config = dict(
    optimizer='ademamix',
    beta1=0.9,
    schedule='wsd',
    doc_mask=True,
    steps=5085,
)
MLP neurons of a small language model. Each row is named by its layer, matrix (down: output weights) and neuron, and shows model dimensions 0-255. Each number is 500 + 50 x the weight over its row's rms, rounded and kept within 0 to 999. Numbers have three digits each.
After each neuron's rows, "fires before" lists the tokens most often just after its 100 highest values on Wikipedia text that the model never trained on. A number after a token or word is its count.

L6.down1013:525499530531576526475519456415482512506428506514542501501556525516505448469513524515500484465541505396520419552402454587482539489471573524520427502502536479460557422443474465420547409464434460490483531416529492508537428602540473530607525520482528526563492498416555439485500514516507477539463444593552460544412431536536571502453515461460493507504531504525445493489564547522511461401512480476593438506514494526605570486443559540546562449398568456460551512493480509475467395565531553483589554466504622485530443554494585499495429512580528478444528486486503512555489447502399504607529501456481544482617463445488503439502508521509525419490543464504534429340587520531559492609450525446534384558399493493518478515516472587524428480547478534440510458505623449454500454422388491
fires before: " " 63, " the" 4

L2.down12:504642541506535429453477621466558505499463479413496446539514504439472460540447554468487373506483518502405514479512478498571467552456427536492479506549549532500485416450554535450472535533574487478425468477449409571463452529494495531498478472546463510600503493514526492498433531524477491436465364543453551575465571494562645472514504540514389411418488556472449515522548433541561520487582482583504527579410506475448576479519472522549453470490553509527441592480484444423483535543566515500475542474458541540489546504510442541654494564517511465485572494481588537529513434426594467520460499553494460458538579438471489478437574538475546392566500598459492625492497471497424469464433572538503557407476576481506517576410476459493529477534582485497464466510470460448455443493533522
fires before: "0" 21, "9" 15, "5" 7, "4" 7, "1" 6

L8.down844:458554498447630491536458618562483444438499451537486458450462418530437499447525457390488496570453579449469406462526623563565454505628537551526548460518505497436549464418458523544553558447574485459543547427522434530555448542515480478557463439517506478537492569477583506448459521513399443541449558524543524548512496480523449514560493542529527478484517468430544497479537506418532488477434511446496561582440470528507480460504517520408496503572552537452484525537568461493493562531413506510526492459479429550550480483482434612493493568505506543585600530491458599461575510478491500464492541461454425570444543498443473541508559432568501389530586412440494499584451488468481505365558409488536502524535490519486483543499526414477571483340480545500581457558438431517467518520494481
fires before: "4" 24, "5" 18, "7" 9, "6" 5

L7.down358:490497404448555427503539521438503454417401516564461386518467483496493453533568471530537432524571527464369479529399581538565542542527543496572420443629430508543476465556451498548621446417512526467459540419583534547534460543454531474500587491544416549515460531514572543414466563551500526547501475486534540468396438515457590453557561539492547431550553539554463508588494437572537533415496517474552530489577519552497479459421552563550443501561478526504425541460533496436601425552469523512463437394533488533573511473482577497538530471551529495465487505512503490556471483441490502608553497566472483545564455446543455466513422547504452413487507522460494522467523496475414505404532568549426476483483547498434447501561468541439476488539399495513451472534478491525576444485413549
fires before: " " 76, "," 9

L7.down892:562596542478522484519472447518559456509468535409482421543453439483503552555502498471486536485510541536455635520445525401604488547492597438504470437513599445547486524430552510521472505490553505493530458386512517505437525489496411517533449489554505533465539455553557520488479509527561547528491446477512485534473466535447543512518517514529481471614457544429618436482517523591547484426537482486520519412478519508432507618500430514455488535376533504527513473435516412495502473460462571530506398503558561473501482451457528526493401512452479468449539541577474434538470512467518502536484519424504608526562493564471426398438468406541544451494448569489426361459558460509546503546564550511537516504626531486479550460520544443513365467601475347533550543534478564537518526419532519
fires before: "\n" 93

L7.down544:501475530421562499481520499480500537496474650501482494533465505498519440484528504474561485429569511521538496583455545591494524481559417558450437477524490430552538619606533510538493454405503535512399485488519442520469471504517433427430507505470486523503512454538526518511402482499510486496522495430535515575454466516525554450420510576525528537485527461475469416376460461466435481488560517572470493463507506538446555583513482493412487457507526500480413485521531545537510442487546513605540431434507588449504491510500513482433460480457497440544488587457550533455494496500517433497471542572492518533642454474535503516561536422545542589532440514419528450681380388556534483424562483472587501536511519343559444602509475565479517493583472582509462541507468470503605556473420505
fires before: " |" 54, "ight" 5

L6.down655:446549531557461332557520559514479488493552446451544472516479458553542550502453546433505433530429460468491456521465482541418595492547478475459515425480600471523493432493595377513551491448469522485432489639563459448490482537408469505528615465623513558543517503487489501447528507490539451517551423543524524508495589471495437460455485624484541431584461509542526520520397499506549416487533495553515515479529505540518456557458532469555521624534436666539417528463419459489489515479534452512474558549561498426482455522490538388498448502580503563457519455468555519446510490474433485501435550568404448487478506448514520568494540571478508500561563485547465462487524492488479515484552542483472567477423570483537461508468441539598604489348462485451452509482521528491444562535476468
fires before: " " 64, "ib" 5, "," 4

L8.down360:524564489425432502487511500439522571518493514520464532491514511449557419440501575518535472543503500446504422472424587526516519408463520432470353520612462474467444476518500458561570476520531539583524478438497521354542532495504513580493528469452550448540553558580508588511504421490516487532549540469552483460488492514454524532517444500429500501548516477495518546438545513518559523554505520459471463531565553513504448486496480596568536509446454443482524507439439520516397555502456487535427580455427598450521420543539475563535602512402486518511562472488428560443544432460505537459547484475478412601510459496471559488496479508496454479566403449442440517334409533463551401711514541459449475446538536506537547564463517413523494505450474524495479540499491477495561526518620491
fires before: "0" 29, "1" 24, "2" 10, "3" 7, "4" 5

L2.down508:628429591481485546523387554477521535492517549540458534421524442396483450584469535479547397504531464500503544568495511578447446479511463548560649480557458500483394525487462435519507549484611558434659490536515486550497485488504526569466523468467515437573541556529497551493519497576424444451584470447419470477499465486495482575491500524491463514526508500479374473434498551442501613488528564494517558453574472447451528620443482468441451470519596511537496530571576464485456446523450556452459460488473575459490505461543476453481451540458498435416539546509487434474491565491507535556577411439510475577574453445470546562502525568517532504424474522500448489511489440491489457449491498554453524482589447494510482468561583542574365527553453429549501485454504439538578452440465495
fires before: "\n" 78, "ist" 14

L8.down779:534514467479563527486523433464482518501490410596470545498411511526439484442520553644536558521527557568503521484456493540540607503501544504524477512452536471483592527431459531520510541489573510478373620420477511492493393487477520563438504574516454427513546417513618520487451491479496415566466492567495511430493500515389507562508507465428508564388516449498544492599568539522516518509501516499523463574539503477504439595460470429488544602483519468481507563508561415478520465433469415466396490444463510488511511508459388588497520371484563489512482489496552555479501466461443487476532547578511489461487516496569510443468570558471483481514493561493464459413479425459507588626412487514612475512521445473539524511565584510465531496489454464497388454465520397458589460604509509
fires before: "6" 21, "1" 14, "5" 11, "\n" 10, "7" 7, " been" 7

L7.down501:513543447488501595452538560496396521499491422484458521549540558519460497518496478506481469506478442548466452457457544469546411484484502492479515492531427450542577502481523520573494538455492492496404546562542448477470542527457513437578567566471468483488523499501526499463491508459470514515556547543541450479512555455497558523464517533461553458528507521504495502543572539527436436523482561623510447506449505492472457422573510547507485438486532515516548433536619516452488525492496474493453512510468462442439438556429425478468571532456463521502475447467559499533462465438454504522563493513522458517451480553555494439481518495568543460546497483446556493413406511473500532863535499522536488488461487532466340472516521524397490477455459500541533519523655540521558595580409425
fires before: "," 16, "." 12, " of" 9, " in" 5, " that" 5, " were" 4

L8.down669:429446451479511438505576519447516423544493454584483565486441460540471407433557510580519519521501535546499448478521511440417475465491505477493519445500515475576397433534513483467464465536499575526459556531435472481446536531472541449491589467580562496548525503479454455456531501496506452512479480511421543499518519578583549481507572560522548482502546460446479471528555485506573482435432496508386467519469460486491533311491486628576544543536508514514467513489528499483480457474519432454537401526605503546498487574563481505551437563504546507489463468548421525506509453431540447550540501579514432495492539510592564496452569548528526568543491459511514451315468550484412503668494600523531430472484494484539325548497398483448468561547539527538509515573491480433406513500499522
fires before: "8" 19, "7" 19, "9" 14, "6" 10, "in" 4

L8.down29:444490461493492564528415498445520523428487598568494524532526484541457506538452585468449444531426511526424480462452532482595544575514531431531425512449457464477519463496579515546506502437543498576479504505474512481438475495560530550573446510555497628478479602477506517549445500398503468593549484468487463479480449528526537593447529554478453503518580409630541547471413446550419588549564448471478478484537468468505471489560493554500544560548412448457486518515595479517502366565565482586473551443459578482533492524453448563536564544501496501474463431533487524461541476506546526437561509392486461526473409515488396582485467503541447569403457408499507478477516417429557533556483527472535496582473434531476460473486442446441465447630440579452531601488499490597503469428496567
fires before: "," 13, "." 11, "0" 10, "7" 7, "4" 5, "8" 5

L6.down331:489487500503522485499442484538487529444559552514493481501561467530537490579572530514421623488474517424404522457572534510478460486500458474606503469499479509459468528492578487467557630401511567509563533515521490462536479492484484477555459471523412447415438512422516516393443512478429524548529527475436565481421500507510507441546586577498425514567457505542516439486528508498503461547444404515490485484526542523518612448485607412457493492532422395494420502499466504429443513547515475488529587437539534538549569579407513483471550421531554489553503438513515486411516560471430511611513472518434426491590494471535542493516481466443454604431514490436559508537441548488607574492437498450612640512482431527518512458493553510540526437551497518482510586352494565525537515433418451
fires before: " |" 66, " " 6

L2.down875:648510442597564495524587471569538474526514522402464476498479580478457485523501431542472475500538577413442396453498482533408487569510511453497538510513544533500449536438392533431545555463466435545475560475537480442490408541537535418400416449517471504496548396374463469547504516558563495531493478480431558535596447491482608535553472471453570460435521475486429535522482493511542599456513535435484470433441641454532472519494497415479478602512515467476491526518548530503433433454504567456382538499498431430467507525524552516428551511446470519463534437552497524495530521502536444514465523438478520476542500528525546446501526577547419495426557536523522465662520561448462471591536514512484531513490552410499490607535474505439553520522491466575567523585470508440512550578476511
fires before: "\n" 35, " He" 9, " The" 7, " In" 4

L6.down301:562496501431579486423443538409507493532502462519524487547491522551474555382542525558553582542609476459549508441479544513526542387472601491334463445469557570462603504379421473513548479496453504409499502465554573477584515473481417517534495463477485516474487391515439520545472479509568521535470546451504485510610456462448466493527514506572583479563494612536410477524458559485457496496523483542488535506523530479503480514517429507469495431478541506479471588551588508440517473528367430494472517412536526583483484410435480549551475491442427482561507557455507564499470422500520502421587464489576511504528560456444449481558491387490447504503440502479449420599526499530443467431554465509551588461586516433525565447497530497465620500493538524512482539530568457591481488440525493
fires before: "5" 29, "6" 22, "4" 18, "3" 15, "7" 12

L7.down476:470491406428490548567403485565370536448419547498479380499521433531510495522522504473557487578446525547481541491539457452532482429451448444560484504549523452524440493455529506492503424536467527514559500478487386512493502507478562503484568480427403501562501412486495468462502540537467590514592447480622467537412426525519459459409563506528461484557469573569459507536512601592464589453530538426532551557473487528474513489482471516479473515476513567422462439526525486472493545498545496458516611447432530464457471519493432497548539480551505436447512450455528517596518643492616491441528533510470498496548531564453473518484522455534512448583439544474534426577545492429538483630557455594526611531489465534539545452511431510481437506502602462427497553620499522458382490487466500
fires before: " " 30, "1" 12, "9" 11, "born" 8, " the" 4

L8.down719:509480528411451436419444514482394500468463486510532579493518614534530623504526504540569555530536552452536504541496478536456431479524477601459548478563475548501508479575579506474556467485479492421451444526499432503553502498483471526477568544514545492578420437480455417513447500459452544414538430524416476495557455529489512500575498475551494516547486484434520553560525472515450424516521529509395428541517553505507538493381520541441395491428443473435441470507514410564439571433601527500581390513438481452504473462442492559587422534450547498498471555488504529462473555493467489427445527630624462550546544405602549513526559504573489480465506548397549589447471561489529538544457563578501509481505532437479489495506442555404481436570577514519578567497508468423487566523483466
fires before: "9" 36, "8" 33

L7.down772:535549529561519518476480526537552523506555519527519494587393450468484516473482525544479488510423540410477539550532476431452423430485427533580426412497402540544477598439529385535475474526528512482546559587565470513460445515542392548509576454558383526514492544534451523500507505445490484583500598482513471504524523609638521383472508512434454499521474518468461489460439458523470481486562530491490478525503526491400575412536537431473483505423427471575496503514515420436551429443449523565432591583543502537493474438500450459425529502550528471546576476547397518529545542494568463475560530452560484500438493470564563491472512501523502543430571536575551474628450497550461428518457573444443613467469481405472524510481500529451513563551428556536522438390521472539552542532457468
fires before: "\n" 41, " |" 4, "x" 4, ":" 4, "id" 4

L6.down682:513506479525436416441497540479534485493449487455521537495484473432504533563506409603476569512487517424440515519475503466480547546490676414523494502500533522516502533554451514367441506455559560470430451522445379549459468569529484451532497491453385600485531500474357509536543388542517497537519524518467461494507553559494440495474545463520469469551588521596480565507507440505493501581493575479466558497535444529464575483511561396594420604506450472456565483506543527463542489498546548439547463544552543535562393532481492442540586449549514509478512497508538507398471577459374552417528416573407445426519569523557504478482487522490485496454500573479497478509533451456425614564532492375557491511512530506442449480583459492434484494478522523497516498562574525540467473561557487
fires before: "," 42, " " 15, " season" 5, "." 4, "ie" 4

L7.down361:537474486546497513589494438513458503486601453447524540367559460468499480587572509582468567461537509467515562506486517524426452471444585531445538473495482602516476591445474466546606461490458545499415511557503576530561486569544555525554506496507599431459462542435496510470489410486518551431510564494500506468611473570462537363512573499476379543510518467421453441482459527492595564471484444551521564532450548415466566541499539483532498556513501462483491490446450447467500526425494550487439472522502580507510445452489511438517445514511570461540452461507449467475475380516508569545493433419564462473489477504537541445515628431534592429486524460535505571405559477532576470649500501450490446453457511455437526538515501561516494465609491515506539434481545421545399482437498430
fires before: "ing" 19, "ith" 9, "owever" 9, "el" 7, "e" 5, "hen" 4

L7.down74:489490563596599479572448538495568608494529541528490485560470425491475532530430406478541489410528545522458609478510459518532572450518518533564552470510506418581525521493450476522433437485527482519566516530515443496470459542455457593482464481496426589537464490452523564561459561530545526400488592437486457420548535512472413549445448494501455533445478492481530546447585549523530526467517445491513492568612518452479482582536499491457471478462506567576502517494474408441494584506536583475488439529459506496525519500468481467468560451547611460492520556495496501524425476469425516506464538373556496540465464467500492545556429471469367426442398511461549567530511463495500442405476456530458515492495623483563516471543432581566325476518429581450493491448578452565550452490583541
fires before: "\n" 25, "5" 12, "o" 11, "man" 11, "6" 10, "9" 6

L2.down314:449490522413459531411555502476507510527474508459562513598524537492415470533544522487501505606538433521541484491549576543471513556473507526445548478490506548403579503498537545521450555453519542501547455460456465459495471572584425438564471459506596565581485551449510578584500596560477466437589503487446466473463543452456525454514524503485518481553531447521508586467459504495509413571541473520488553483552502523522521501557369456572493506507416489529516518506402461437429531531509486535514513484513481466515535550530441381525452416558565475618469509473370521474429487496473443462485350475515519492577425481590503411496554521490523468446549538508452403538538503588489514417489551454516532524546558573507542482509441443419478444423519437595510492602401404371434517458472500
fires before: " |" 35, "1" 12, "3" 5, " " 4, "." 4

L8.down636:525527617487598569546625516499445570524464354397521487489492537440507491558517465512488503493498474473510408556491573518473539484547502540436535462490543447551529481446460432506535472544566468512494480459503428447564554467414462522509520428463485555479506507477558470509537535428533489470567478534555430568601475414570464579473552455458589521549404499489558529462437462588552467488498473592472482462460470577458434484506567422416622547507511418505533516576383538501436516516483452495497552495434530512467502500482491461521489532527518436455501560509397579444427562496520456482473572555535536507529471455493508505428490407509468439513552492514462543398494470597476486696512462541472544446500549522507439547527387550557460488533429437518426524474536486488607469450495459
fires before: " " 71, "6" 7

L7.down251:587573548542584643527520462529484529516507522518489501417429525484538481459554499446512471637483478542549563498447473566459565522412559557489489557458487443567466550468529522522431528486620496463490421393538491529560486456471533592512354443438477507447524526486470470535509522465460522544412564477421442525605517535473495534561446469495396488447488561498423365480439590498531525540459523464514479472473494578459509491573428477487534494488508454484508519531489527429554504477553505492465503496530510569446533557513537408337443459537465458389545470495573534455519502621492554495523542495480423447584454525499504453473526522565477470493503478574537595555556482372543502512440474404518533529521500380479606578444527558538480501501465430496468482511510461549461494472495541
fires before: "|" 73, "i" 4, "el" 4

L2.down234:440488504516470546450523516510515457499488409455530476466516503603436297512517551499502394391526524525524496584587564418529412556447513514477477536511609443471367490504461462459475475453451496506420396434493470536408599598509467432504528582438519500466574524517468579474504511528602478557465443502469445484479449452500557506465505480516442540449553534444533453512615468462529519518520502533507530489509523529428505493448486607444468499465470520505563450544571468468554515506514574534441464480612497521639606483447516562531521494614600603513544457496448547473479481469537487553582534540550555493527422520479363504508454498452533464501479422462561484495468473395506602451501485484536456458480421557488490507581464457470529492529521480521517492536459470545498524533550515
fires before: "\n" 70, " |" 12, " (" 6

L6.down238:486506595541514520487403532531493539485517615526482468545441412441455537530493525462523480457407550509457508507434565626504383455539466509489556510527654454608527576470600413486483489541487550549588586518482474520460578487492477438532533524497445532553477530459443540453467592400461426438484525491514520543528506481515589422529518514477483458536495460581521577466501506468384489530453469487484610534430490475439556441653435507493434444473443452548486518499541456499478442494509551469596527470542528583479481531450436436441528509441469532431475462512483434552564465437516410533586466494465530583562512519518459581522520489508519417482509540438519510639471500517448520423479519498484516410551551441475500552600452529504467439519608473476467530469503476474551521456416536
fires before: " |" 46, "F" 8, "g" 6, "1" 5

L8.down471:466494601502532546449390497541556576499536517449463482424582562428535527657423544442527509534506518533463448448567559547513469503505477462425389475478443515549480492444531519485559420504488559489427488542450584495595515490501474487505520477462539520584513517586463488458408488410482429448513544514525544454477430594467481521448503423435433487534474447535478524500433546454627511452547497523407496549612525539445481440516516507536568474500509492535518552539541525545481517489468526516488459508581464472444423468505458513450537518554531572376532500450546597533549522509559436463470605506451578552435378504520456485558519476511507505508516480465467473396489553555520541647482564503490545484471387387520525511524431472561522452517518457500424547442497535452483494508550349
fires before: "1" 14, "2" 11, "4" 11, " (" 10, "0" 9, "\n" 9

L2.down469:496466551563506515468425548446493533505507567466486626409571440511539532513535474483500470478485538494520514456573461588561539584485519547562513500498545550410525402500490484538527496429563447411490466521563507443501439525489479542567611528529565461549465596442500436459579444498491472539515518442480504456510505528442575579461477455487592492424549545527422535593472430494521454348542420477453360385534421480397505459464502566393517565500471490526443473490534482494506488511527474540397503514532493502502517499448502554558543511497568537477501432450539489451478527498548479512566479554586523499530452555570501513495563526559463479511367505443470560522523526519499462437527511456601518366457544536483461456485422479489504484525479459409541573433449433481491485534492686
fires before: "9" 24, "8" 9, "7" 8, "1" 6, "oy" 5, "4" 5

L6.down661:560571501487536554454429491510506626382476418580532529472563456486520548525471571536471498518597454425400474509515454523519569545574395475507437496401547495468641516461401504453583488483590435488512535446555512556584527451594507516488512470552482539523593495422420593406537513481406473407479564510455512496486496523493541454513596518499505460517520527515509540465486551533487485582487487402465528514423438547578457548491518580526446512531506461478488448442478519529500469493446514519554543642529537494503505543504417516484476466445465542453509523457373470484534453545515485546420434474520523440546486465433534534540457498463449540570512414470601524542556405548500433453568525414482457473584503436475591537481548510450522485543482485513410443499500420567499553419524537
fires before: "1" 19, "2" 13, "6" 9, "5" 8, "8" 8, "4" 7

L6.down639:489529420518498385492545493483497535485529482512511562504517552456506512571552452502441387528512501538397520570492533457557480456438490498531455450470461548541418549496481498473451553462605596520460506434461431467403564543524469496502454503465423515476440600523449517462447443430508484600416419540504478531436579499474577590480489527559518561538520512583518502608447559483480391499501535444471579422590562509467444572545531472521438492508540533478505540448459531516484465511475473546435575517489476538550423499466474452466424442471559549505433501499495482531596520430480460470562447499565627548472539495461450437554514513476444539498559510528462439632455489473526420319480589451509525551577467510581496568513558468529446504607520474509469565455455598465460584510478479
fires before: "\n" 89, "A" 5

L7.down945:485477543526480492468508545387447428534382447506481521532508529485452573569408491480536552557545556463534534501510443602515547435544554462501459598549553434519491498548431436529520478476528415450503576530491419512458509525514534433587451531434459492552445493488488478510620555488494486489528581583502523550478566471537545460457516490531482537572501529402574451572551529483476405483485584505442618421406498484464555433447516549574531540492558507414554583530552485471433528514446475428477462428556560481584502471409502505405491575559506465537490504521488473529467541472512533453519523471547533443413488535511395457507476464570556507478485477454430417327491535569506559644524506454480408435514505606512461530562510552472407534508524504478503515436484509418531450502457529
fires before: "." 30, "," 13, " and" 11, "\n" 7, " of" 4, " in" 4

L8.down372:474553413499477403550493473525458405569499497295531561509461528565622497506485395479459565456469557476440472592480411444525467423493504492508514423439531527512478494566509385493536589457418426521492529554510459484539542556578521530593509494560519523494565473526493520514516553450504558421491555482517460511488517453500535580409492538445455507547476561558475496505520432532600526472499569495483565504519530520409516517470528499537404565453500404388529461468482443419522467551484499476519486495494406527529497568463435521450537474525529513479496558572534467531550526545512536458516597531480486416566501476520550505508467532541515407502490525454453495368531430457423508690465478505497448534532489503435484526458470501511437454619518484521537547648489585476523505515495491
fires before: "." 22, "," 21, " and" 6, "s" 5, " in" 5, " (" 4

L6.down250:553513500455528425568555525460514590439560435499431504441513451468526534546540451464555454501438448462399573452483483490415472418444482416488379467451481522395446443480462491533593435547487463570521546490524571502498513540441539500521487578506492595525440529499443448503541546448533533530498461453480539493492486485561551535463545581520465523586476342632519511409545473543460482489543485512533565452509540517531499466438497517526553408483389438536533482476448406482412536530485479487555551479484574550521522524464522483524584503538477566509578577427436494535473463572449440510393508487522400580499546561521558538534560476580475438463547519502567576538427572521464416553474526473517565477450505572502490435503556471522538523544555522438406572421559487564489438443465393
fires before: "2" 26, "5" 11, "4" 9, "1" 9, "3" 8

L6.down64:565566542513569507495508553587418458459483562410579521478523402507558511529462516515442546534522503475576438488526409484475528489493477527469552514424529476494525532445534536576576488526497448566536517506511503471446509436584524493493583557363426545552414547442441481533456496500476454512570405556443511498567550480536457536541442536441518494607469505395438427483567514480540472565521454487516491408521532478533557519470464482485527470481552445502388536576464441464558530536508496626470485545507502425516462451460398467490474495496475581596464504408539469505541482519533578614564485503412512476552536564479471483431568479493536427539491459594450519530472432502535467382432417480481586554555457442490419594511475506552418440473510546525399488410471460548498576554544585
fires before: " |" 32, "W" 11, "G" 11, "F" 8, "A" 7, "R" 5

L6.down122:535486417496556463497408496487425482495485423427563452564550545504547426477441485661502487435497453421471447565458484574516539465592539532451517562467520535443546537593579573472471460549452514522620447476536499459657487519468514598525616461462420588501557480528604450513560555429528499501552549478516525397418498395478488498485546513552508499436526379533521460579487501452474510473510464434611516544385492533445545477439519489476412467523488498460534550584501499455573472588495465462425438477452504433454531556579476482453475446535452493538464510434549534504501485458538473513535538581491416521497473508432472506572457425457498528537457599480475490555500464506464465444471411546454564515446548478558549473549556510439524446543558566481463533511482516441517514577504458
fires before: "4" 39, "5" 37, "6" 10, "7" 7

L6.down616:487533453553493414425444487480443512470577497512505465477438563355462546583490446484383488485493474465528556469490483430456524446441486528564613542482538514541435507411584560539462501552497532454429504536431507460526451425469503529527534476477519574463564433466517517543493587537498605544485420470460594496543521517501497534412478570585471494523487527561446559497478395461476476540469581487529486588458526430494489553499484470525498520429559507518411564614494420512451579450601525539550505482440450487500488482467494507381550446565456428520518539525532515412398500598482436544458529566471421600505561586497437511565604546517553441543545540511590534460488505511575495610447545496497504480585485500438474474497450524497478527611516487495474438440495467512455433483489387
fires before: "," 60, " the" 11, " he" 5

L8.down702:491485460468491464447543465471478492535509636532470560443344664485539504576558560453497521412573512522549438418564512536637526557546505459466500575538495485444473520550552445522551470548517429532501571416485454417455420440577523467536558475416573496482470536513521476493547560503464533497549475577457476501505419505518452518442495562426491467502520489554459582532548506434503462550496524591434442472457461484505479446455494618447552437566530535465522469500423536502501441528544543505552436605572440398510450470460554499507550523451473573500466620464514503601443513457487567484449505505506526442417477451555481587437487594474442404472544496536481465407563564458490556540497568438456545510550492499451453482425557476485448467514453463519525462562509567523439488481450435
fires before: "7" 26, "8" 17, "|" 9, "anc" 7, "ior" 5, "th" 5

L6.down307:479565510527518466443461475522456504487466467445416497438479514445502556515521510546528482491513468625538416509498500433430514523522471546444572521624465546485474550420479519471538521523493407442493418538542619493497544554447544524593547471459447567465460499583581468536451507470577489477524536535542469490525452496411577503438436453539443428526465504450484641557487465466532579440511475411547495521577555399531462542532469512476500519475477533498389502612594425494513577492490437508477470532492548445492515566494454546562523464540373491590563517442467391476387572589475519472457497532591438558599451387533467500508497537535436421570557513504454568523476490449500542537489453494518480466572508453577489522451545475411446533529446489503495407493537520627437517512506502
fires before: "\n" 47, " the" 6, "ed" 6

L2.down329:512482480553518551608457482495498523498525583427476451563537571553465506537515646533537453527485517528517552576517453464503465519493465436553495536372430569444483489508538475512473511430499493485414558561538461443505480603422461503474473576547506467532491520495504543551451465556505690519537571435527488421482532569466532441505443524464513478537477485489430479524531576491466527413396519428467508422501517521428522558397530554534447487533518501523522487441437426499524425573504503459530577524582471447522428535461489529397548501549507481476414338399384519472568498521571493466430550582459516486482539463621492548550451505476455490492499500534561506542533562463465431449414485558587500533464392454524471541493541549456430558499462495519527539430592540470457518497513572
fires before: " " 57, " |" 15, " −" 8

L6.down243:442534477415571460516494444441438523486499497521445466539524567489562541547436384512523470457515370387557521526497489487473514463497517509472490498515425520480576564485493509641615421576517517535517437428500523502475491528413443472570478452395501471502548524494536511567486583553539590561534619485472442446429448472506535480528527455475546521537535468510516533456541496400450498406550475589510486379592530555452482517508439563557619474522509510446557542519417544512525457538530432464463470572620538480489453496452582495460463382597408574521468518567523497468511543472505466489504488514442493442429561541483496517588568471510483478513480578445578465509514543523443502440533410511478568529455421395542499513401517476549512555566543511441478515512524450413578516476515515
fires before: "2" 27, " |" 15, "0" 13, "|" 6, "ier" 5

L6.down35:552495476519519462494402561469424413534507467500503533538466493501543466612609459479457454531468529413461519508401531384491604461548523542622402517522535579487469455464494530516519599429490472499477593461576562493534517498532564475527524422469500565483513559537565473465518442442482537547624487521507499415542482504402492493504548553442493543573523512570562502604471516583548445568549466554514521509505528507569542556505535373515491525502494451507431451537508523467573541549568573443539441537522572493471393403534496497540472533467417483553458477461556504470522507446494449584451466487453505409434439543529391475498484397396431452484482491554543537442542504424479582477562609424491388528462444484514440544541456506521514511497451520541465489512573453495419441471511490
fires before: " " 63, "ations" 4

L2.down239:556489481513550507609474478531488434488514501433557471468597607547389422530466530496545431519498591554554566523560446513455514455544467491482506572560453514472571507435546505455538544546551558556469592627535479510484500524462483453523473524515448501480507508472518442525543421530532567446436584476508574465536505586627478515483459445498488515489454513382437516504523418519568524535387440414394489478520501408496521504459540413448449491480561479503500492474454483490473455486551482468443515527501560532502463431458495514376496548436512434412436465345527444438520429505498429454495561504492526571481497356612505517509503460475512536519544536503515463535499494484459479397549589513576507389593514554499516517512580584493431547520487465491572512536604502434498531486506583
fires before: " " 48, "\n" 34, " −" 12, " +" 4

L6.down794:525402491434560479513473535536485430538408513510516527476514382518499547459512549451500512527487489424549414543490520457480420425498428542546519520498507534493630570501546483583535502458554574481509589442541526523407430380474541429531410577464469399434492478431477486433526464545574391580509576421438505429597553461475558503511495559604489523453430556530477549399535483432541469490388453504512499420525463440497488523492494488419492516517582462476487544449533555423475526500542622500460561426553485578460493483507583595548475461490481435567559531508428542468566552528499529482506585434564551519502502475485455519542529519512484568401570566608502451532449465475454485453492486480485524465560529485474552592465515510485549469518555448403450522564522512536407553532486481
fires before: " |" 21, "inal" 11, "ight" 10, "als" 8, "R" 5

L6.down745:460518499554478515450449470529555496589530456573479526540484451420434488479477412472548526575527519538529478521459535498506580605476541590442515471462540553579453541425457601496533513487459504480472496479512566453547553429400536458480524532488570542530562503433481454528439496508474532472517497527369521532558573569513466464442452545561528336546493431609445557491421446542491388508481510455475496515489513486484471504486481525512514474471571481522465469511480510516497554369429576490546544536436546467472477580441455469640517362556450445664554605404462496536493519496389465501521507521484451582541458550496544500529502478411504507545502425496483492502440496599494564451469525494537518491523469475514522476509462516617469498593500471440440427394559499503528422451523464
fires before: "," 35, " the" 14, " he" 9, " " 4

L8.down869:544541490489548414482500535507476487528520579522526561544467507529506506515498489427486526533474410569584498454450446467518521503538498482484493526522550429553493466466525469442581554495505388534475531460579453494547551507446467526445561421498477462525491443477527405495569571475422596522496478459545517485439494397436494542507448622524496478484472430499438536488578472471553570526438450494533484497466560486496453504453515521504504466493494565452474526515511412475511521490405515514553524511557592495549529588490452488510524455521521440581517477509365428406442581509559543475468526503587469540446509443499544536513504512443543456466441460494435536320507522483495497787577503635485573490521500469480475476499483405404479488491452521507492404566549590475546473541495474
fires before: "0" 13, "7" 13, "5" 12, "6" 12, "3" 9, "4" 9

L8.down0:561504422547460534465400549532371512416471479547484502559503563605523544483451513640534534479396534518565532533522507523568532456486490462506473501449436515463537462463482473417510424508522568470525498513493468531507530505438437513541631532556557514524596527577528558462552477521458452447380461483484542512504507426558514404534530544526454539610484489410425554495475521504531491480516529498541517530468505549478482524414648426506491514482567464556397546495474449441491507481462422507520524450468474451444524435491451383489504459475494476470484533556472591577483501523526405532459531522515563604602473497476457508482513527543389476476378518551525508454524517481630461610560506450457540462506510545461460451493462502557580521494545487466444456370453405456480525590523485
fires before: " " 83